python train.py --head_dim=64 --tie_embeddings=true --init="uniform" --init_std_down=0.0 --lr_head=0.00552 --decay_fraction=0.547 --batch_tokens=[32768, 65536, 98304] --dataset="wikipedia_en"
MLP neurons of a small language model. Each row is named by its layer, matrix (gate and up: input weights) and neuron, and shows model dimensions 32-223. Each number is 500 + 25 x the weight over its row's rms, rounded and kept within 0 to 999. Numbers have three digits each. A neuron's up and down rows have the sign that makes its largest values positive.
After each neuron's rows, "fires on" lists the tokens most often at its 100 highest values on Wikipedia text that the model never trained on.

L6.gate360:495510536507529473528508508524535487453512499455483496534539493480492511513536488519507521477451492478509483494474494485500514478565526525511486469525475516506534528484507507495508494494521509472554451476525467471455473533502504490517468481546497527484531512469493503514538498509503429495504459528523490502508488527511537510553524534548465485497507495496508515499508519505510496487508498535489481486498552522505509506608464517500516532508531510468483499507459502525519494522455518461495493507445516478461488514506506491451456507464473504482511497505503515490493496494494488522
L6.up360:508519487465513520486518515480532475486489465473521467486519434505522505474541497470446522492464530496492465540474475483438506495525524486539505512506505540534529509472467441500468502504450553496532499542525507493490505518508531447484501497489514516486542514481515523508482465487493466471506495500499517490516494471505539533539515485524484540450488492499521482515550496484504518445514484492528500456487496491517515505511517518506501500510516505474499539480508511466477461512492478489510483474497489460475529509467536452485452520489461485495506490486478468479484490482516492519
fires on: "reat", " feat", "all", "ital"

L6.gate449:502512498475529517477471514551464479516503510485515526451443496504471478502486460451539509504473492431507553519510487492499426513525513496540524458492484486503480487503457474539526504516474555489503546511538505501503493483516501510465501530498514514544487475515491532515516505432532486513513485495502491538505568467467495493498533497503545502484560509502497475479483504527508504527487486529501507518496525470472508488470490526504542511502511520482510501534537482489499529518455529519527527460511488499506535474499480483482478488475533476503505506483502504493523524504509473517
L6.up449:484512532483517471507509439519494488517506499503530465473536549512494498421517497461520489500487487525463487449486523492522504470545469467527518517454513495502494474492484498478507561525483558517493493481518505510518520470549485540485505510489470490467477494499545503504491491509491465509487512494568466479500508490459465501458490487482522524494532511530489515503495496488488500510510526497493498485447501494496515499516491481509516468475503517510563448500483494498523525505528475481509499470476517521495495476498458485542464492519517501539491515494517494514543514477504500502
fires on: "ian", "an", "ish", "ount", " British", "ether"

L9.gate702:493481534472494485509470502543521507430496491522462493492561472531524466467473440475507496488489495526524521484495509477496484482490519486480526509480478491508503490473496518566538567479500538491478496497476461478537502467536512510489548474476501454513496463526515507507504452450520501481477512498539520460521528520499506490530460481513480495473509476495479484505523464492491465467494532543513526442484503472501541548513454482507473530513442505480453496445492477515509551508535509500507530484512453516478483494487483483478476486516476488511488493560457479544473478533485483506
L9.up702:518537528451507507518510495529528525531454489517499483465468464465511533491486514494490504505499495525503487507477484521536494477496523480501484517546444491461515515506501473514509462531479499529488469498466507476468500492480505510550493547496483539474526505472494478487513522485519470437496543483483511534486534520504527509530512516468550543465458499461490510545442484465501541527505514514508495519511487541489502478489475461485484481475513471529503530478477467518441486539504480489482476487519497521481474500493551487530481466482530498509477508461524500515490477493520492487
fires on: "R", "N", "G", "D", "F", "L"

L2.gate681:496495476485528540518526506479513471513485516542536471488547519514500478469474539513473532499484494501489546515505480494468531454501501457535474509449510523460484515558497480508508465494546559496475479503500489507533518505528510479515531539550490519490485536521521476485505485470468467489529530528541457511497516471485520490459484487463515481507474476509511460524539535471530495475526524503516502503463483492482501469462473479522491482478529489496467446505535502527479491509467460509454478521506500527513521535515457543515477536491528512503502508454523501471497449474539489526
L2.up681:491487530493528502524508460486515497519480495471534533506511529526491468510448508521516534485479514525489516554536504548519464468514501496465403467484550496463491511497521463512498508489544532510513502498474505484479508468461524455539506529522540560494493524504461455517509497517495501510482493492491482511528517479498485496509503481504466495516474489456493472503502480488546460446527465516484474495504487499462476503494462514520492491550534496513500542477515520475494472504460459497499467511511466501493512526533442489530479479474534499480466508504486514463536527500522495532
fires on: "ew", "ov", " down"

L5.gate518:526470508465546498528506477494504486476497497485490510490516509528489489538522525505505512480446485415487474516511444507426455488547502528488482485486528520503480577511493491489499503492491501518521462491557505448501503493489476489490503490482491542510518525514536497525490517480532503502506487509560511480519508406482528474515495516473514517502522481497528502496499506475508470454468452476456523499524515521520519499495481509510486533460505546538584460477518496497488476526437467520516484469517534491495543487503514487521512483483473512504543519501469498507532488464509523487
L5.up518:519493522510509534532483509476526479469473459508537504485526433539487503515507469523487545471479475411520519494503465544434524459515511525512482477454529502467534523507503490465497493510462484512510467533537484502494472504440504498501510502458529544494501534506536483517481507491473511497476535546518500537466486426523462484498494507508522532490520466513482512515503503490498460516492484463514479501513510512495493478537536520503492502489493566555505464489491485460489456497453513469509510465501529498511489491516510517552533499501503505528522492506467479517507479478516523492
fires on: "\n", " |\n", ".\n", ")\n", " |\n\n"

L2.gate311:513517494474509554529513536522519456495521511468464524520481511532461524509529476529509466489531514496496458465499499487480504489499500530496508500512507473477528505520506522485493500435464491518539464466515476478466483524526483500477486494467495548443491530514510477546500505465450451531501542512523518531482504467504454519478478484542530504527556463500491472481516479462524481527502473547486461474503500503526517535553460476486493496469528501505501480476475488475483470526476522481450512498518504503522511480519513507469502509501524501517453470516436493530509453510504527499
L2.up311:483508520482550498528518530499502467502509484511486484484457474486471497491493528488516494535497521450470466480481499519528542453519524505506482481502549477540492553524501488488482495474498496550504492501517474470466484517519471501498517546445481527457450508496594502532489512453476494523491522540505498520476480455480444502481467475505500501541544481506470477461516480477488496534505472509515509467529462508507504492526488517497464517467534516520530446482498518473482466502484555513494499548492486502529490506489489525543509507500510515510465495513444510495510460504479507527
fires on: "\n", " |\n", ")\n"

L5.gate392:497494479459515467513507476452461508511530518470511468453471475498488493494532468499489542507499460496474548420531529512476499513506482508472492489481497464565505459509496481487545543496487513483492555474539458524518514513476506527501545489473556479509484477532507477488546539492489512501482450492477489487514525511491485488538509465452490548464565498507505490509520496532525490487480512511505466480490512513513573479529503511491494504539505522453504496508485509489524503503485499531547478478463502534497500485505449471527515504471511517481491482461542493483477501483477486502
L5.up392:487476483487530500478470485495500463521501478489543509471503527565478482513477523476524507484495501511540535451491521464554473528519499474519521477525486489485505467468522499469517452503523495482525479489485517523456521521529523493505520520493529489510470553529547556518449480499455493508479485485493477495497561543470466515506465503560497478486533465509518496477492491521503517506544516485509494480480519458504460512475498513506553514481483501505511467512484527488516528447531506506486533532465497488467559473527500498454516494552491482497556478509516486439517506450461512503
fires on: "ish", "ian", " German", "ch", "order", "use"

L2.gate303:528463486536493439460498527487508473507456526491436516505499486510531533510514476549520493492479518451517486465487448498489467493489523466533476472503553502467499553472520478480493487470500468508524488534490520497518460498484482434539522533486490532513492519517529485479485530465492503486512515476530498517481508448504453470496514484526511492476478468493484516482490488517521488455516493516513533484486491519513544501501492512532500526526488531525537477487504497538497494534474482479493487519486506460509494496504538507533515479481491474558534527541487447485504474482509522461
L2.up303:522487500499488459505493509493501484482493499497476514502509513506512553512476502525508495490457522497479508431484484484470476481493504465518469513536549487448524495479498519516516480513503502497505470506516536476512467498473489459513510519505529553471505501477536493517469518472519551467492512545484468508463500481554457456508546517523492477475523478515455499488502503489546543473508500482504505491517505469516530540509466489458505493464488464514493492476543482527516504473461449487494457510497555459505485528558516487511490518503503501533477517494498498453495478521533535461
fires on: "==\n", " |\n", " ==\n", ".\n", ")\n", "\n"

L4.gate172:515510489520514532514512490500509465468495511468537503483478493557490462522523495531488490520524486461499477474489492510520510484547450549495517488499546526542530548548538512486507502471504492518516483472497529459491492498484499499446524488517461517489456531502472517483509536487542489503514493462501480488545515499482503475524457545498478509503497494495473520455466494500531513498514511527477469497498513478514526462514475482476497525531498473516495545497476470510514485485527489456474526490477538495478478461538503505541503529498500474503476512488476497476521509510512481515
L4.up172:477486514553491492475534516494532475512501525494445496476469508516448499498520466520527499506490506479530485513485503512526480461509514487508485515468519510501528523517470518540545488509490453508519489492488490465509515500527499511492541521502528540499513513485506499488487509467478521485512493511549523475447469438541457517555485468508508518492545526452493473467484499484505519503505448453513433486490525518543510481507488526484528536477500552486506499465527486473496542541486455477486526467538549485514514524519535506553513493502517498490524483509500500488559456483516502521
fires on: "\n", ")\n", ".\n"

L2.gate559:484490514499489520504496533503485451536522505493485531488509526523532480486500538480488508506515525471474458513458478506499487555512493511468459540475498470473491488528535518509498484468493539472499487480541507579501488531505487464485520516469476500448481473509506477497442541477503456503492482532532482519486448499457467494521509512500471464518464475471476494501513479491547544513513476549474560458526514506519495489536494478485487497543456522516485498521502516511484510498543508482517503522484476519536495479554514483481496524478461488538513495532515494493503464496487532533
L2.up559:525463495510488498443509540512497485491476497521556485492427508475520501468485491469467509510499467508453525506538497479491486475459510469450494522531527467501486519535504504479424468501490537490508459502510464485461535478511510527477461477493491542472495472511486493523508508473527472534511500523497504506518511495490523462507479537524491496498506518497518538485482495492490509564509473535520511503487467513502497510526557482510499486526521493547527482524501474477491505470500477497502526448512529520462521547526546489496516526472483474528542516513482489529510537433485540540
fires on: " II", " York", " London", " Z", "X", "Z"

L4.gate33:555466518511491469545501493508521516452492465513484484505467490505502512477533546515517495506474493533483508463498537471453479517526525541454496453497489544470492450499483516481476461504492515521538504499529496482492526534517507520443516500465456516505463516508541482493438515463516558520551500518517490515523506479500471495444477496499495508517494539500464546484513465510492544513468473521460533512526491500489509503524488484514504534484503478503497451506498503469484496512494524473522498481564498528498496482510454543502545515492473551506524480511480482518485479460479529499
L4.up33:502468493533441520523492517474487473514494474481520487534478480469515490505553501510495507487512506499505485496485486486527499458516545506488469474474506463504473518536487481500466432490509493534527500465540542501498482525497524477496516474499483510512507530518501518503499482455539458493452484513458486508489502492486494498511481487523498478499529513500487515458516485492538480517488505474478520444527483550530479483516487530497487468501495517468525449515504523499471518493432517449485510559528498488530501483534494501515521506476475515502484508528500501495487451445476515549
fires on: " |\n", ".\n", ";\n"

L4.gate231:456482503527473535468488519499501463485482484528537499476481457494505481481500482479481507499525485453481499500459508501505489501529484488510528544486493464533493467539467477484476440442458508466475496435527499508532508500501498486491461539473512524515487528488498566481521515459481462502512467527513469492508502512493490473518543533536463506497518460519492516485492480498502488552530527529479523546532503526528510487496522512463459500493464503502519479519510504461453498510551500507526526507512491498503528443547493489507497516491519507526538487520473481474515508518518511493
L4.up231:493491507493463478489490480482533456473488498538496502488482507508548502527510497504474522476511517486472496497484499494522472496501474485540467553485512498531484432524478436481479487479438521444462508481543488499532505499522447529533503531446514496552502519518494542491503467460495459473498507507447527485516522508497538499520474485526475493539501507516502539495469509519539475470493499515481496509497480486559505522490543477461517498522474495500481506515498501471466512498547501476505505491504513470484518446488542485485492489508481474520487523505466483516476481493512510448
fires on: " Z", " k", "Z", " Ro"

L5.gate212:511468499492493506532507529535488541528469494544458501483545515510526476531483511520472500512498466526485497490484506496506493541537492502536480528501478501490512500516490489480483524512500510469480475482507482514497517496486515480503483548459509457502490481493520467547539530468504502522512493551474526471513468545524529532525492514478500514494505510502487504530472512484500515509518510496525503447483519562455567526501494503484517542496507556529483483464461521478521490510549516502525485500541523514464471501488504503539491557437515476504493523562509503461516482490519522447
L5.up212:531494527534488526532530512521502491511497527502488528477502505485516485482482532487541496527497486542533567510484532503482505540490478532496540479475478506489467512500476522503516459492463546523521429478492496505527518488521557507498495454539482530496446487485520491447512485497513489475518544506498485546482499538463509465518482517495478592501507516546467518482446476478505479501521549502532493481470485504516507493442516462518493501506503520489540520463497467504449504532501507509500493499460503491508503503465506476516482476492533521528550508524506506478487491514521457502
fires on: "R", "N", "W", "E", "L", "G"

L8.gate480:525493506496495475541508500513490455492499504495501506502533528547481498519524512511462528506515537503509509540510520464505506454536498495532498547532500484541513537551540493489484533474532507502511467460502500511478520547496491505486499487510499509507500506509463458462486507500545506545487526488507471491514506521462492458469525490464488498500514501502503478521518539474545471507543484497487475528489491479475508453487495509495525501520509493515437530463465507489517445478484474515501492501492528489477467491475448462500538511490544546535498529508496467542461492486530484509
L8.up480:524473516496510482503552463494525511487503487486499489491526509526518516492507537493532502507496513496521477498508520459556517433489537497480503522523473475487469506534503476470491428443493502489480461452483490510476512483496528503487538523495496498499527523497535499538491522486524493486523506477508502513496513447535497548547496563493490520508522479498502512500538506495471520491534494452523484491499502521461507491475513455483476509513497469443463500499506552508519477516436492530503455513516481534474491486528471479528506485469502505544531523486509552465523536511542463531
fires on: " and", "n", " &", "ov", "g", "N"

L9.gate242:494501533478506489460503494489485440475526497458492493507467510496468517505533461491453506518493527487525534497531507553486548489487492459520476518505543502509556451498485513520479457466528463513460520482481455514493504499489465486511474513486489527501455474546483486512489524497527490496467481507551510481512501540511475480490485500500497486492464533442478476495520454489506471534492482521480537520518455494482495487530437456506485516510497499516495497531469507509476513491503500511533526468542521538525507475498500483467521514471520465495543526496459520497493519470487507488
L9.up242:496490527498462469483456537490470486508492492537510537491536503523471493474497490538485517515489431449517522446493475437461514543513514461554504538505513490497466446546532539535502447490507508503472483469478522530502508473483444498491498529525511468549513545519478546481513528486482486500521475472491516526528491461492504536478469513471461500494489487518523534519535514497483444489503436536539484515528473523532522520503539534493471469518449455479502497509493486526480517512502507511515504471501512501502498497515477500500484553507463486501515492523498499518467499468492487516
fires on: " Z", "R", "S", "Z", " S"